{"n_layer": 12, "n_head": 7, "head_dim": 64, "activation": "swiglu", "norm_place": "pre", "init": "normal", "decay_fraction": 0.803, "decay_shape": "linear"}
MLP neurons of a small language model. Each row is named by its layer, matrix (gate and up: input weights) and neuron, and shows model dimensions 0-255. Each number is 128 + 24 x the weight over its row's rms, rounded and kept within 0 to 255. Numbers have three digits each. A neuron's up and down rows have the sign that makes its largest values positive.
After each neuron's rows, "fires on" lists the tokens most often at its 100 highest values on Wikipedia text that the model never trained on; "fires after" lists the tokens most often just before its 100 highest values on Wikipedia text that the model never trained on. A number after a token or word is its count.

L8.gate767:095113133137145078157111167135114126116128179127115157119097109127093095137150121094109115121134146108121103112122153133122099134133147124134151149141109109130138120124136125107097121090139158121134113117152127122090144127138130173125107145118118124103130151176063139117132154100159092174106118108144096165176131083144149148131154124127145084087110112080144141129132150154117168095135156124119099118171171116156144131155132108151158123120129146162112170134121140118125127146126111139161156129120093120124144152149143143156121165164106161104110107125115110111120148119122135130145108123108140162161132133091074136106139177144121125120114105172122112138148154112158135086149127130103154144152138150148102099144096128132111155092138106144158069127144115154167116139176151
L8.up767:141153172087134192142059118123106156127133118143141165140115073119130101135164092118126115104133158120127152093109154089156108102114157158113194100120154185117112133103148122129145129131155140156127142111126104181109118173113182125153146119077082177144127149135135092151145114100151141117102152131157107168109140111095090143147108156124112112157105133141168136101124137105144180116135114105163112116116100110123138103096129112114088141126127113111138108119156063105111186166133128112098211097176176125084144130173123093093139140103094136092112110143150157129151111099106142140131089090090144120135171139150124135163135168129127139108129142132118126154136122124106149136181081118136138126126111124107146137104168102178107082137125129116116123138168142101124109143146155
fires on: " " 21, "o" 17, "n" 15, "s" 12, "-" 12, "|" 7
fires after: "\n" 45, " Ra" 7, "R" 7, "s" 6, "(" 5

L2.gate235:081137138159120135163141141122145173138121101143133120142124105080122147158094096082114128124153090114122152138186089168131087096158108147136133169117114160112140147134101116106100118118132102092086121107142149127168125161118116133120106117127094119112119146092167132177115118130114067097148132122125118125110109133082152144168126185123093129108137102107112131115110110117126141140126122109089127107121127128146148113135140130117115154123126122121126162136102081131183121146098145101141157134115151118143153116114153129138161074095120121152154136132102131127145123115132142144100116134144107133182114086146128127094130106129109141096122151160092140140145107143083139079103127096138090153120144113112133159143113079132158116092134154121129095159148130147101130121141095
L2.up235:141132106163110152153136155122151097138152158142135071129135097098136130151125141178076161125118112129130173125129122168137144141145123117112144103165108171140157124123141108137136126135106148086096096163134110133144122133140111111102117171115123106149121098127130128143099135130129106142106103135108095081115120145145122139132175115153133192053128118107117142184094127109101113132138141162153075157082137157143082131110138106133112075126117122150139138124107173126177148143103143127179119113119136156112142095100116104134160116127118119144121126150117147150105130168141152066128160133144115158126063116169114114162118116137117148133110128159144109119112128112134171120108091150143086123120163107178146159110145124148119148127136174159124125102162136103142132148103104
fires on: "G" 41, "L" 22, " g" 17, "ball" 7, " car" 6, "ar" 4
fires after: "\n" 28, " (" 14, " \"" 6, "===" 5, "C" 5, " base" 5

L2.gate736:155149123132163127142085128168161124172135123129149152130127161083126129143167142157132153118112134095170150086113113106123115080131140153135153120119134132142105102142163148137087141141085141163156141139154130129158106148102156130206101167147118116137128123114145134117143132135083156130129133138114113114081139142086127100137160122118161132147142141133150112192134108182147136130135125122135130105140107126136145117105138131175117154093139154140154148107172151145101131082125143155168142147137177135153155094159099121145091174142115111135170123105147131143157115144126111109180180108120091127120137138079136111138131155141083170155191108128131076155101131130119145139149120162097160138096108118149125109121145114083117148138133164174162108129113128144133117124081125
L2.up736:156126156174176125135100102145124155193139132144136150135140121139090093149186127145115167128135120116161156085138090070156134070140130164121104164111112156145145100148132144141103166108110127141152133136127117135138174065136135154169109161104077101117144104107086150101136121162113133099094145100133137129131153124087157086128128155135109113168097185096121095167119118156123117167120132091156068108169152121131132094144072082158133146074144149153106154130136150144126114084140112120149149128145169137192141101128108145136122140165141125125124139110141160130143082138091072100146172149124130089092129152099116132124123096150127123163164105096128081159098109128119121132167117167123154134113123125134120118131127119090088133127131129143160115115105108149140098140108109
fires on: "B" 28, "0.0" 11, " —" 11, " ·" 10, "–0" 6
fires after: " |" 18, "\n" 15, " 0" 6, "–" 5, "==" 5, " (" 4

L3.gate864:184110102138121082114115147165125115138114117122123127160108134107111116172138163126060136129154127119122112118107124164151108138115097175142109103180112152152080179130173133118135150105070129098131158127122106106108118154134121133155103127149118154093164132172152156120156145141114171129138094103114123154159127112130158178122158145181058108119188157146118110119158108101153111117130108175114121120114144141157115208103154130125122106127109148117150110109149150176090113146146178145122169154129116134117142119089157120128140122090174098140132174121157094113082146133139135162114140145122132157114138181137107114107137099068127169131140137134149085137146105117149115105108121124172138127112132147161135116121111142103148133121142126083145106120123121110088150115168133
L3.up864:110152141126121162153124161115125123146106111111123121163072085142113151132135127130165128150066127130117110118125130124149141126135165110135131123112152182171096144120170143125167135085137181122077181173133164144118110172131132126103152138151122092121127101120161102112161123118149128120137122149117148142118110100143152160143102156141164083144112124123121126123097099101088132158157101129092170150128147122117114135099121134120141128151145144147164130074116158134121142166107151083124126137114162077113109112141152122156103109168105135081177126136134181103072102146142138130141171101156100144135155100148162089083153082100114171147160163096132143121112146136144102107086126138142139137139118119128126091119127162094152144106092151069109134114165129142116153127129167
fires on: "l" 41, "c" 15, "o" 11, "d" 9, "on" 5
fires after: " (" 21, " co" 18, "-" 14, " " 13, "R" 9, " \"" 8

L6.gate1071:127120137151100115118104094129106147107104129156152156147128101136139171107141135130173152132141125107135101123090108142132132092140105143131182108083166134097119122151134134108101098134129158153067117106169142139086148120147104136126120121126176162091126129119089113146138126111099124147142142124135126129119105134121137148133087133097100101112099150173141105148109116098124118138139151137100132097168149110076105109101111103133108161112156129120097132153110070098147116101166107122116156143139118128176136092102117102081177108126116174091133102112114146135097122086124080085128140110095107110146142152123127134138110173134176126151088153124143171094123143054138140125068158159121086172117151093142115105128194148123141136112113126124098133147100159118125114158122104
L6.up1071:118162079125135099127153115138121120129137140111119112062151101124137160105128101144104125138120106106153132169128154108091093147133148122130110147104152162067148173152123108154106156144123121159176088140150164137151089121137122132131097105112149097132078188121161145097155155088145152126126158088147149109161126146121124139135110169107150132120079154134093123149128129143125153187119147144092127114094172112113114112137112137155144144105119095101098147118093087133131111100130075123104111128160084127155128170102125135124108174105097129157175135116122117145158118108115098095138121130096147101135142115135100095110154127119136124096140118144143164103127152142099128139102107165132137086105141122122146129147100104111115131114113145140116100131164135110146142151110170
fires on: "0" 30, "4" 17, "6" 15, "5" 11, "mit" 7, "3" 5
fires after: "." 50, "," 32, "li" 6

L2.gate943:160105133143109130052144132111140131117103196135126122171102121180166126127169140135128142154105131121126121158112068091100115133134120135112091132171111137158128176163088159126144127109124135128123171156137060125123077121148115139164107077096110137139122131133089124157148156105079146129147106106115153148097142123159146106140134146151120138137118124112093124140158123130136136128085178099132132120180117124111096141172115129153115124119116109095086072138137127179163155148151078126073113142103092136124129163133106119122140137146154087130134088136130136165153145118140156142143128147110104157128152142141117103106114144161171148154120141117093131122159165100170103090107097112106110107081125136138183154153099139172161122170101132127130097171166135141123142100107138
L2.up943:139092109152162092115110134112111112160156146078159125159153123125127124119115117114136150160133071114121094138072160120116096127122141113096117138164135108111096179129110115187118142141127102130168098154137096133143104143159101130134150084145147102147126111129090133167157152103116128135099139082149133141123138109118130075132144115142122165132124158144127123128126071117124146111157139127130159092154106095115119138154105111146140150144107125155118095149121135171182116123091122099134107126134114106124173108128120131140117138134107115105103149117129120139153165100194107125143147152155135168115125092144124145120143117115144105162150159162107131165156101116099146089156137127118130106100136156149120148152137152117160115161088090131124107145162134094127129131096150
fires on: " United" 66, "===" 16, " Best" 10, "====" 4
fires after: " the" 27, "," 24, "\n" 20, "|" 5, " |" 5

L6.gate560:100148130113123094117115111132126148143108150146118089104148156106101077144121155153102171154126134106149096115122142081119108152108098144135145120121107127151146138136088118132176103099148144116144131166151109129144146141170159194115107117130155153121094137120110142134096163085130106168108140069093110140112101131131143186133137066119123126143158105146117113082125095186107153062133160145063144110172114105102137160142110128112125124119133162124146118131118090164085141141139115137114118140140090094114151154138109148182137151146150116128054097160149114089167121133131142122138141128147083102128108146178148081060146117121093085154121115158107113134123112151133140121115134104133113128152133125135141122087133157115137131132128100139117108131099132139110139151124162
L6.up560:166108151133108102124137119115129128112116124101075103183118143101147211115124143107125082146131106120131123191132120146116133123157104097117122121142147113119112126123115101100134134172104142085157146137103081107129172123106124133150137179112081169135160125115137135149111153125147107128096142091093158185128109073146147126147100143116108133133171117134119134099104146106128139113147101138163141148147135090148148116152158096130076132102118145123150158144098158089132131126155126133149122087107130099152165187108171131099124120167102118103123116179170084104110156120173111133146122107119169168155153142141109153163138163116109132119134122121110117152118116133064113136166083132161081155148122138110103132116127156150149125196126129116166104141096152128138101094135126
fires on: "==" 97
fires after: "\n" 97

L6.gate687:111116122142132160127126148147156106124108135105118113166102113108112112097114149132152155153124155140148161143116112131138117117100097157149122172103129139175154114133127120084106115129162128144150135106151098173139126120154122165156124123096129140152096121121141137122136135104177132085127131174178088133146116127094151114159131108122083136111124124154138134170161106134188082133138151115120113180083139109137161089112128113125130096111142145092119136099129077140119135092125119097091131090154124139118081144090150113163132096130146118116146128105120160142091161117144125149126144158108105105112167132109115104143122128125095124158146143099110131098131129105127176089119101173120098090106144126122100100163141143175157103144112154118125109139149150145123139116147145
L6.up687:158139142167124129145148108143105107082094133120121116111115074100130137126093115098162157112144157144177106126120126142181098120162123148157122118129136135148114095159128098132141122137126086128135133139130115111107127148101151156119129080131089090138162157151150140125133121071112146136117120143120119088129103097131158104154100149145141160154120154113164138154158168162123105151126129114154086093147152105128061107149108121091144140157138136111107137125155150119095128127175128148143171121122141101145123124146138148149165171133116144150157087097119147155164098130123116105129112143142159154153106106155126155132172151171103143097148075146154125086131177183125151120093119109140151164136100150160137091095104124130118121138143189105116107152134153100143164146109146
fires on: "y" 29, "ce" 11, "ph" 10, "4" 6, "6" 4
fires after: "," 21, "k" 12, "c" 12, "s" 6, "ca" 5

L6.gate398:142123108112086133138086102125121108114058091165087136143132117094122140102120129147084163138109113114121130079182149123103142180151113104123153126104106130157082120134146087137144119145127178100129156149138087138097127109155139132112130092126146121111196102137115123126106137105172125161124130113141121090150099119145093146147088155130128085172136117155135062129111100149142118117121117120096119164161118143116135141129137114135125108097130144104104118164155092115114118160133151126130129183142160112153124105177137133104116116174118117156129164123129134129148091077110127096133141110129109152126082109128173145141110060132131093096100093135104122139154102151117098128144147131150100115128166091110126163111162139125095081179179118087102128117128131141126150178134085
L6.up398:122118154099117071094132137134176094147136131187147121120117092083096101123067093114098113150161145125128122109106122133071145154146131129137122146158116154101117119132142125144152131148092156117136154111086120122076136106115120082094121130077126150134109117144132124115119117173152094122139124098116191101109123118146159140086134112131114124126113117132142118121119142147110103130135135130115144119138109104131122095130115124122107114152126143152167112165106146095171117113091134123131091142150121171149058151134134130117137155132097158094119116140112110076122115121102140115119133113114171100134140104138096158170168097133154126174110135143080151120120123190157122154108128144105142144132180144138163105098170115111115148145081146091108139124138072103121120109113112
fires on: "==" 23, "ak" 8, " ==" 8, "el" 7, "or" 6, "ed" 5
fires after: "re" 21, "History" 11, "i" 8, "ography" 8, "o" 5

L5.gate508:134132131137116115142107101129120143125103140090074163126125127114113115113179077131103170122104095122157165136156116160157109122126103083094149118166094142129120158133169124121117087138117107117117097108066124094122117136146123090143106121125127128134147078145099160112122117140100088141145113121112140119189129130122164133141116094148119125136110130159160112134134115130135136150169145132122139131085154081177135135151114125148134138161140112159133160146164132118127130132152184115147183131178117134174118092159157095157153154164114129103151154104090192126133110141114118113125112139123133103105185124124084121137126086111113095116136119149117166147144122128100133139153147128139142141110143164121142096125133152082110097126146169124131097140170160099165110152127147
L5.up508:158168149153146093119093189099099152142183112136170147150131141074097141157133099121118162142164131088178125122095129116124083136134206112106092143108119145145117109115192124154165116111116161155130122124100073112130090131127094085150101117131117142142135086111129140153105132133111104121150137131115151111161126109140141103136091133192099157141144129134120101148122147113129133103110128123153112098142125098152153110086054126124140158140131168115130091146138107168169143122135131111142157128098151128138153116161177078158134143109130118104114106078138153084145126107135116151089131115082146147127125104120116117126150074130112118164112106099174130117138151145130135111135157139160109114143149120154108103136104110126107119127135110091145172114127153140139103109111148
fires on: "-" 35, "ter" 12, "der" 11, "er" 11, "is" 5
fires after: "-" 16, "li" 8, "an" 8, "bor" 7, "cent" 6, "re" 6

L2.gate444:130153152138162149163151095124095154112122119141100155126117087086100123136131107162096131123135125116143125088103129141141103119138162140148123137110107176108087147126149147138162118132107138105124131151131184093112102167122136094130099130142103125128136131077123129130097099111119161125141115111139128117098082093202147108137171145106135155118145147160118150149097117127117113148166122126136117156146147117122088113134139108145139115149066133144132178110119099122130095139136101128167138083163160111094124089160094133140123125126123132099151118140132091124145073197130180091123158132100125145132084174208111139140132143113148135145112151122146125136157127104149144137145123105114140125137108093149096150130107081078132141068142180126118151142149115120104136118133136
L2.up444:150139112127131131167125129127117118112173095158098146128097096142137110141174107115073142150130118114145149115100112128131120097097167145114105119122106144152130168102155137163145113126117135124134121125131154137116116183106142139121130112135102124123139132072114110126089102111142151115131098108123163152122111115172137107162115117115124129117139108149120105159155107120148152146153125098126119176139113156130128093086130137129150128155122111145128144113131074150136109132172113109198108102124128116101107076158118138177126131155120126140120124149110142119143113198130136108144185099090089137118124166162145151154148125137128143136119148106147127100140158129138122113138136112150143157149124092146133119097105083066092142091158140150136136132148089114077146128155129
fires on: "D" 73, " d" 15, " D" 11
fires after: "\n" 27, "==" 16, " (" 11, " \"" 8, ";" 7, "-" 4